From a checkpoint of a small transformer trained on Wikipedia: 12.2M parameters.
MLP neurons of a small language model. Each row is named by its layer, matrix (gate and up: input weights; down: output weights) and neuron, and shows model dimensions 16-143. Each number is 128 + 32 x the weight over its row's rms, rounded and kept within 0 to 255. A neuron's up and down rows have the sign that makes its largest values positive.
After each neuron's rows, "fires on" lists the tokens most often at its 100 highest values on Wikipedia text that the model never trained on.

L5.gate432 [125  89 165 144 193 140  60 139  98 132 145 126 163 126 118 153 127 135 138 134 116 159  93 184 128 125 192 169 106 102 130 147 152 102 140 124 153 142 123  86 155  47 155 113 139 102  62  72 116  89  94 175  84  57 116 103 146 140  79 172  96 115  91 153 151 111 134  93 187  76 190 112 133 131 123 198 104 205 161 106 171 109 149  96 160 154  96 110 136 153 137 159 106 134  89 123 142 136 131  91  78 206 156 103 166 121 165 161  24  93 105 121 112 151 118 137 111 119 128  99  61 137 202 161 146 140 111 128]
L5.up432 [103  77 120 101 208  94  69 140  80 114 150 108 188 153 111 139 147 127 152 108  70 111 143 153 113 102 167 151 112  89  88 128 128  96 145 150  99 145 120  87 157  65 171 119 101 137 136  81 124  85  73 165 131  92 133 122 156 145  98 136 122 121 112 145 163 123 148 123 139  47 109 145 128 136 115 169 134 168 123  72 135 146 139 109 166 160 110 101  55 117 140 128  98 108  41 121 171 125 172  71  67 207 144 123 145  94 197 172 112 131 154 125  87 142 160 106 104 162 122 120 108 157 125 163 141 145  82 115]
L5.down432 [112 166 104 105  88  74 102 164 147 163 129 116 137 159 145  96 127 105  98 127 127  84 133  99 165 143 116  87 129 159 126  66  75 124  78 211  75  85 164 140 132 203 103  77 127 169 187 161 133 130 127 171  98 159 132 140 167 130 168 124 157 148 191 123 149 117  75 184  95 191 102 147 126 182  72 118 111 140  81 121 104 105 138 155 172 115 150 133 138  95  98 129 151 104 107 140 140 137 148 121 144 161  67 117  76 190 165 129 195 133 190 101 117  94 127 108  89 162 134 173 144 145  87 106 119 115  56 100]
fires on: "\n", "din", "id", "ti", "\""

L6.gate115 [156 135 142 181 157 159 171 108  91  96 101 107  91 119 132 120  82 130 111 134 171  96  96  78 176 120 113 166 148  78 111 138 177 133 129 137 137 115  96 115  97  82  82 120 156 112  47  48  93  78 128 133 132 140 136  98  69 153 119 188  98 137 106 118 157 179 140 135 129 126 126 183  85 107 108 159 101 129 161 112 153  64 121 172 103 138  95 182 115 143 146  83 100 111 168 119 154 127 108 158  77 145 102 144 144 148 147 100  46  37 135 107 106 105  67 131 105  67 140 111 111 131 106  86 175 120 121 152]
L6.up115 [ 94 155 112 171 122  75 164 163 102  83 133  91 129 109 117  75 108  61 161  82  90  84 167  91 106 174 146 147 138 146  82 134 131 118 184 133 121  81 151 131 138  88  89  99 123 174 135 114  66  93 123 177 127 130 135 132 116 133 169 135 136 116 153  97  90 145 131 167 118  91 110 148 112  82  67 138  93 109 131 117  78 127 103 169 131 143  75 171 126  86 102  72  99 118 125 121 113 103 166  97 101 147 112 170 123  46 175  98  65  77 110 103 137 155 120 166 122 155 143 115  99 174  58 122 130 118 133 129]
L6.down115 [129 139  87  99  77  94 132 154  78 167 113 118 172 145 109 155 152  94 178 204  41 112 108 137  64 167 124 105 126 130  82  98 109 126 136 112 169 112 198 110 148 134 138 101 133 163 182 126 106 134 107 162 126 131 112 130 170  99 193 165 146  96 177 128  75  94 142 119 141 154  97 148 161 165  82 114 124 144 151 100 108 191 149 100 147 101 160  72 156 123  87 122 121  97 113 166 104 129 150  92 170 106 119 132 132  86 174 136 167 151 175 153 137 122 154 113 145 165 185 129 123 122 112 161 114 161 131 110]
fires on: " He", "\n", " His", " both", "\"", "us"

L8.gate187 [119 159 161 103 128 122 115 122 101 177 177  93 121  94 136  80 162  80 168 177 141 116  89 133 146  81 141 137 157 173 173 137  92 178 117 116 140 106  94 130 198 148 166 124 163 196  75  53 134 167 114 133  62  59  93 119 149 139 130 153 120  64 117  84 119 134 108 144  98  80 195 126 150  94 152 110 120 169 145 149 137 133  98 126 135 149 102  79 113 128 111  41 193 132 122 116  97 121 158 191 111 128  65  80 159 105 128 162 150 109 128 118 116 131 138 117 141 140 202 127 125 110 174 139 130 109 146 133]
L8.up187 [144 130  83  94 137 177 124  97  65 139 140 107 107 144 123 116 169 115 165 162  99 138 160 125 102 146 113 129 182 227 158 146  86 126  91 141 143 120 146  99  89 129 131  89 161 200 102 141 168 139 133 134 134 152 103 125 170 141 115 133 127 145 133 143  87 147 130 210 172 128 179 176 168 153 134 125 156  80 147 161 100 147 133 113 128 122 136 100 177 139 110 175  88  87 163 123 126  99 104 112  66  64 151 148 127  90 165 122 154 125 155 132 121 209 113 196 110  78 100 120 110 150 128 165 111 188 177 170]
L8.down187 [149 141 126 104 101 126  88 119 110 109 154 114 141  97 156 164 121 126 137 139  75 192  83 123  87 127 109 136 203 184 116 105 125 110 120 170 141 120 124 145  95 141 121 110 177 135  74 181 111 212 164 140 133 171 110  85 125 115 136 136 155  96 123 182  67 106 158 159 204 122 137 140 113 126 141  96 127 127 154 175  95 142  93 111 106  86  98  89 153 159  96 100 113  81 167 133 128 113  70  95  91  64 120 153 145  80 151 103 164 140 128 185 130 173  81 145  67 145 126 129 105 137 180 125  91 113 165 109]
fires on: ";", " |", "ea"

L6.gate124 [ 96  90  98  98 133 133 108 116 135 157  96 182 106 104 161 158 100 104  78  62 144 139 122 120 150 135 107 157 212 170  72 118 145  59 140 147 129 125 142 149  87  73 176  39 210 188 148 132 154 113  80 129 143 132  98 183 158 125 168 153 114 150 125 123  78 128 141  70 164  78 111 146 180 112  66 134 129 190 142 108 135 111 117 141  80 130  88  73 177 166 174 157 161  92 141 191  77  97 127 110 149 148 132 113  75 118 149  65 109 147 109 123 102 152 126  96 124 124 167 107 150 188 174 110 188 101 138  83]
L6.up124 [143  77 123 163 107 102 140 119 102 165 189 178 116 101 111 150 130  79  59 110 138 122  93  88 108 137 143 145 156  74 138 151  92 166  93 141 120 178  98 120 151 126 120 102 105 122 118 110 178 117  90  89  78 145 111 113 144  96 157 113 102 118 110 159 130 134 193 130  70 101  95  69  55  95 141 171 173 169 111 130 120 148 144 154 123 102 160  82 157 139  93  94 153 142 101 132 176  92  84 182 110 132 150  78 127 168 143 122 154 209 174 105  82 127  86 145 110 177 149 171 157 155 154 141  84  82 108 103]
L6.down124 [159  99 174 123  71 117  78  81 139  63 145 135 125 135  98 154  63  90 147  91 169 214 236 133  89 163 146 126 149 107 152 108 122 179 156 141  87 101 132 166 121 173 172 141  86 147 138 121 139  92 165 111  88  92 116 208 161 139 132  96 103 172 143 145 181 115 157 158 120 142 128 125 147 115  93 146 153 160 130 116 155  91 103 125  64 149  96  88 145 122  99 176 110 114 106 116 164 140 121 148  80 126 200 194 166 148 183 119 114  93 143 140 153 134 129 113 145 136 113 131 181 122 124 143 137 180 133  96]
fires on: "r", "ment", "er", "ation"

L11.gate461 [155 122 130 116 106 105 152  92 195 146 156 144  90  83 126 164 102 140 142  71 133 175 192 139  74  80 102 131 104 162 154 161 106 184 163 152 139 111 105 135 120 154 138  77 176 144 131  88 102  95 102 144 118 123  92 147  95 111  59  92 123 134 139  67 103  66 128 125  54 108 129 154 143  92 105 159 160 112 133 114  70 131 125 102  98 118 151  92 137 118 134 148 136  93 103 163  88 120 133 101 173 125 126 115  98 123 184 105 107 159 134 115  98 200 102 125 133 101 122 203  99  54 143 122 196 153 101 137]
L11.up461 [166 125 144 114 147 135 110  75 145 112 122 146 136 114 123 132 170 198 155 136 174  79 132 178 116  87  46 120 164 147 159 107  46 135 195  75 155 113 151 142 106 132  81 105 155  97  91 102 121 159 146 116 165 130 190 113 131 136 104 186 118  69  61 130 138 133 110 145 124  95 106 111 123 150 150 107 100 172 148  92 105 120  92 139  58 119 128 155 161 125 154 125  57  82 103 172 108 100 130 153 154 107 162 102 193 170 137  79  92 149 144  46 175 102 105 160 120 105 164 107 156 121 139  99  78  72  75 142]
L11.down461 [ 95 183 164 148 168 162 163 111 137 185 201 126  84 122 156 124 104  72 135 100 115 181  62 164 158 104 187 134 155 140 108 133 179 161 135 104 149 128 145 100 141  70 134 139 154 138 150 136 104 115 137 149  95  96 116 148 118 125 123 150 152  93 180 187 105 147  99 129 173 126 144 116 168 184 157 141 116 131 115 143 119 165 139 104 114 127 159 166  55 133 113 109 122  90 121 127 120 117 156 107 133 190 146  68 140 130  95  48 117  79 103 164  87 151 117 129 162 131 115 158 177 174 109 194 171 181  66 101]
fires on: ".", ";", " |", "=", ","

L11.gate403 [102  96 148  86 172 147 136  98 163 166  86 176  65 141 113 162  76  98 116 187 172 142 166 155 138 132 130 127 145  79 139  79 151 127 151 136 138 137 173 162  74 111  88  75 133 149 154 109 183 134  85 125 131  74 103 134 108 190 149 146 100 128 128 149 105 134 106 184 130  97 169 100 150 146 154 117 113 150  94 173 103 100 138  97 112 107 130  88 148 131 203 118 134 115 112 101 134 102 132  96  84 146 157 145 127 146 148 143  94 113 138 147 137 151  96 103  55 123 157  71 151 113 127 155 152 169 138 139]
L11.up403 [127  90 107 103 131  80  81 134 141 117  82 160 135 100 104 165  98  88  88 169 154  87 120 141 144 152 136  98 170 156 110 141 142 127  86 117 140 170 169 166 150  93  96  61 123 127 114 101 200 106 120 141 144 138 135 137 170 137 120 208 105  72  92 139 101 171 101 121 198 101 102  97 116 102  89 117  79 163  76  55 144  96 143 110 111 136 123 114 201 102 162 138 109 112  86 149 111 108 140 153 150 168 122  97 111 196 152 111 131  67 134 154 127 132 125  84  42 155 175 118 145 116 145  47 144 145  97 153]
L11.down403 [175 116 110 132 174 101 123 156 180 170 157 132 121 135 121  99 150 166  98 209 122 156  74 143 120 142 168  82 139 173 134 160 159 191 171 145 142 143 111 128 138  93 104 130  80 138 198 126 170  77 100 148 147 189  99 177 108  86 107 148 107  78 140 186 134  91 119 156 117 142 118 112 154 155 169 102 144 146 115  75 111 121 112 133  80 192 127 164  98 162 153 135 116 144  90 124 181 119 138 145 113 128 167  78 129 104 109 117 138 188 118 162 120 116 144 129 146 135 155 132 102 116 128 110  87 161  96 157]
fires on: " |", ":", "."

L5.gate480 [146 128 134 166 141 107 160 166 128 106  83 112 169 205 195 142 110 110 116 119 170 110 120 137 150 141 176  88 218  79 147 127  74 101 100 169 159 135  81 179 104  88 100 100 121 111 133 154 115 143 103 172 127 139 153 176 130 153 123 106 105 126  56 127 154  49 114  98 161 113  94 105 123 138 109 154 130 145 153 149 141  91 138 106 121 142 141 138 181 127 134 125 154  55 117 233 116 120  90 123 101 104 156 157  78 151 133 111 114 176  90 137  23  69  93 182  58 126 162  27 131 158 130 104 132 174 154 134]
L5.up480 [143 110 100 162 115 142 135 148 125 113  89 132 203  72 170 137 149 120 116  92 120  84 136 112  97 128 175 108 160 128 121 134  83 160  90 181 144 120 145 168 159 157 163 120 144 120 162 153 143 148 161 159 111 111 141 138 185 134 168 129 136 164  97 123 107 111 141 105  89  83  38 138  87 133 177 187 125  87 111  69 147 133 171  68  34 111 137 135 122 151 116  92 107 105  95 170 115 103  91 132  92 138 155 159  80 128 155  93 117 123 147 120  65 138 102 155  41 147 144  76 177 166  95 132  37  86 133 186]
L5.down480 [109 102 122  96 133  93 121  93 111 135 136 121 111  61 114 146 127  83 124 144 109 126 159 127  79  97  76 156  51 164 145 132 141 185 113 175  73 115 117 132 154 183 135 205 101 123  90 108  86 129 139 123 127 214 132  80 138 138 170 151 155 192 141 168 109 129 155 161 104 116  99 138 122 121 154 186 103 138 125 106 110 146 165  84  62 139 130  82 138 124 112  81  74 141 136  81 106 125 158 178 165 139 137 182 140 109 128 122 120 159 176  83 158 109 146 112 112 145 137 143 126 115 139 115  89  99 104 149]
fires on: "n", "ent", "ers", "er", "r"

L5.gate269 [108 162  63 103  98 156  76  82  36 177 126 169  77 105 154 189 147 114  66 156 144 143  98 121 165  76 135 110  72 134 146 162 147 142 171 115 124 122 148 156 171 113 144 103 102 189  99 101 107 123 152 135 140 138 152 123 149 135  78 123 114 158 184 119 114 119 124 148 119  22 116 166 106 126  83 126  90 163 120 170 154 136 103 167 124 118 168  96 141 193 166 127 155 133 192 102 119  70 155 120 104 161  82 105 147 161 131 109 168 100 146 176 122 151  93  67 127 117 213  89  94 116 146 110 140 152 155 195]
L5.up269 [220 127  76  92  73 153 137 115 120 111 105 152 136  98  90  99  91 123 128 142 139 125  99 151  86 119 124 133 133 117 125 121 113 139 109 117  83 156 102 179 151 173  80  95 152 102 119 107 141 185  82 146  85 138 118 205 113  60 127 145 130 164 191 115 163 104 146 136 123 138  99 132 140 146  97 142 152 117 106 164 146 169 109 116 113 117 212 100 146 152 122 152  97 112 139 109 155  86 140 104 122 154 108 146 173  63 106 156 126 110 152 161  86 104  84 103 164  81 107 122 119  69 162 120 117 195  50 108]
L5.down269 [122 161 179 106 100 131 123 169 164  76 116 142 129 118 157 114 119 189 138  85 139 112 149 113  92 158  92 102 193 135  59 106 113 100 112 157  69 117 153 149 130 139 135 176  77 114 151 128 131 138 124  97 108  98 122 120 145  74 146  81 140  98 103 129  96 106 185 116 136 205 189 145 123 117 131 146 138 119 158 119 112 157 104 122  83 127  32 155 145  86 147  80  99 112 148 148 133 149  70  83 104 117 120 144  93 103  79  71  55 125 120  93 191 114 125  90 154 190 112 140  97  61 147 107  99 102 165 128]
fires on: " |", "s", "f", " 15", " 19", " 14"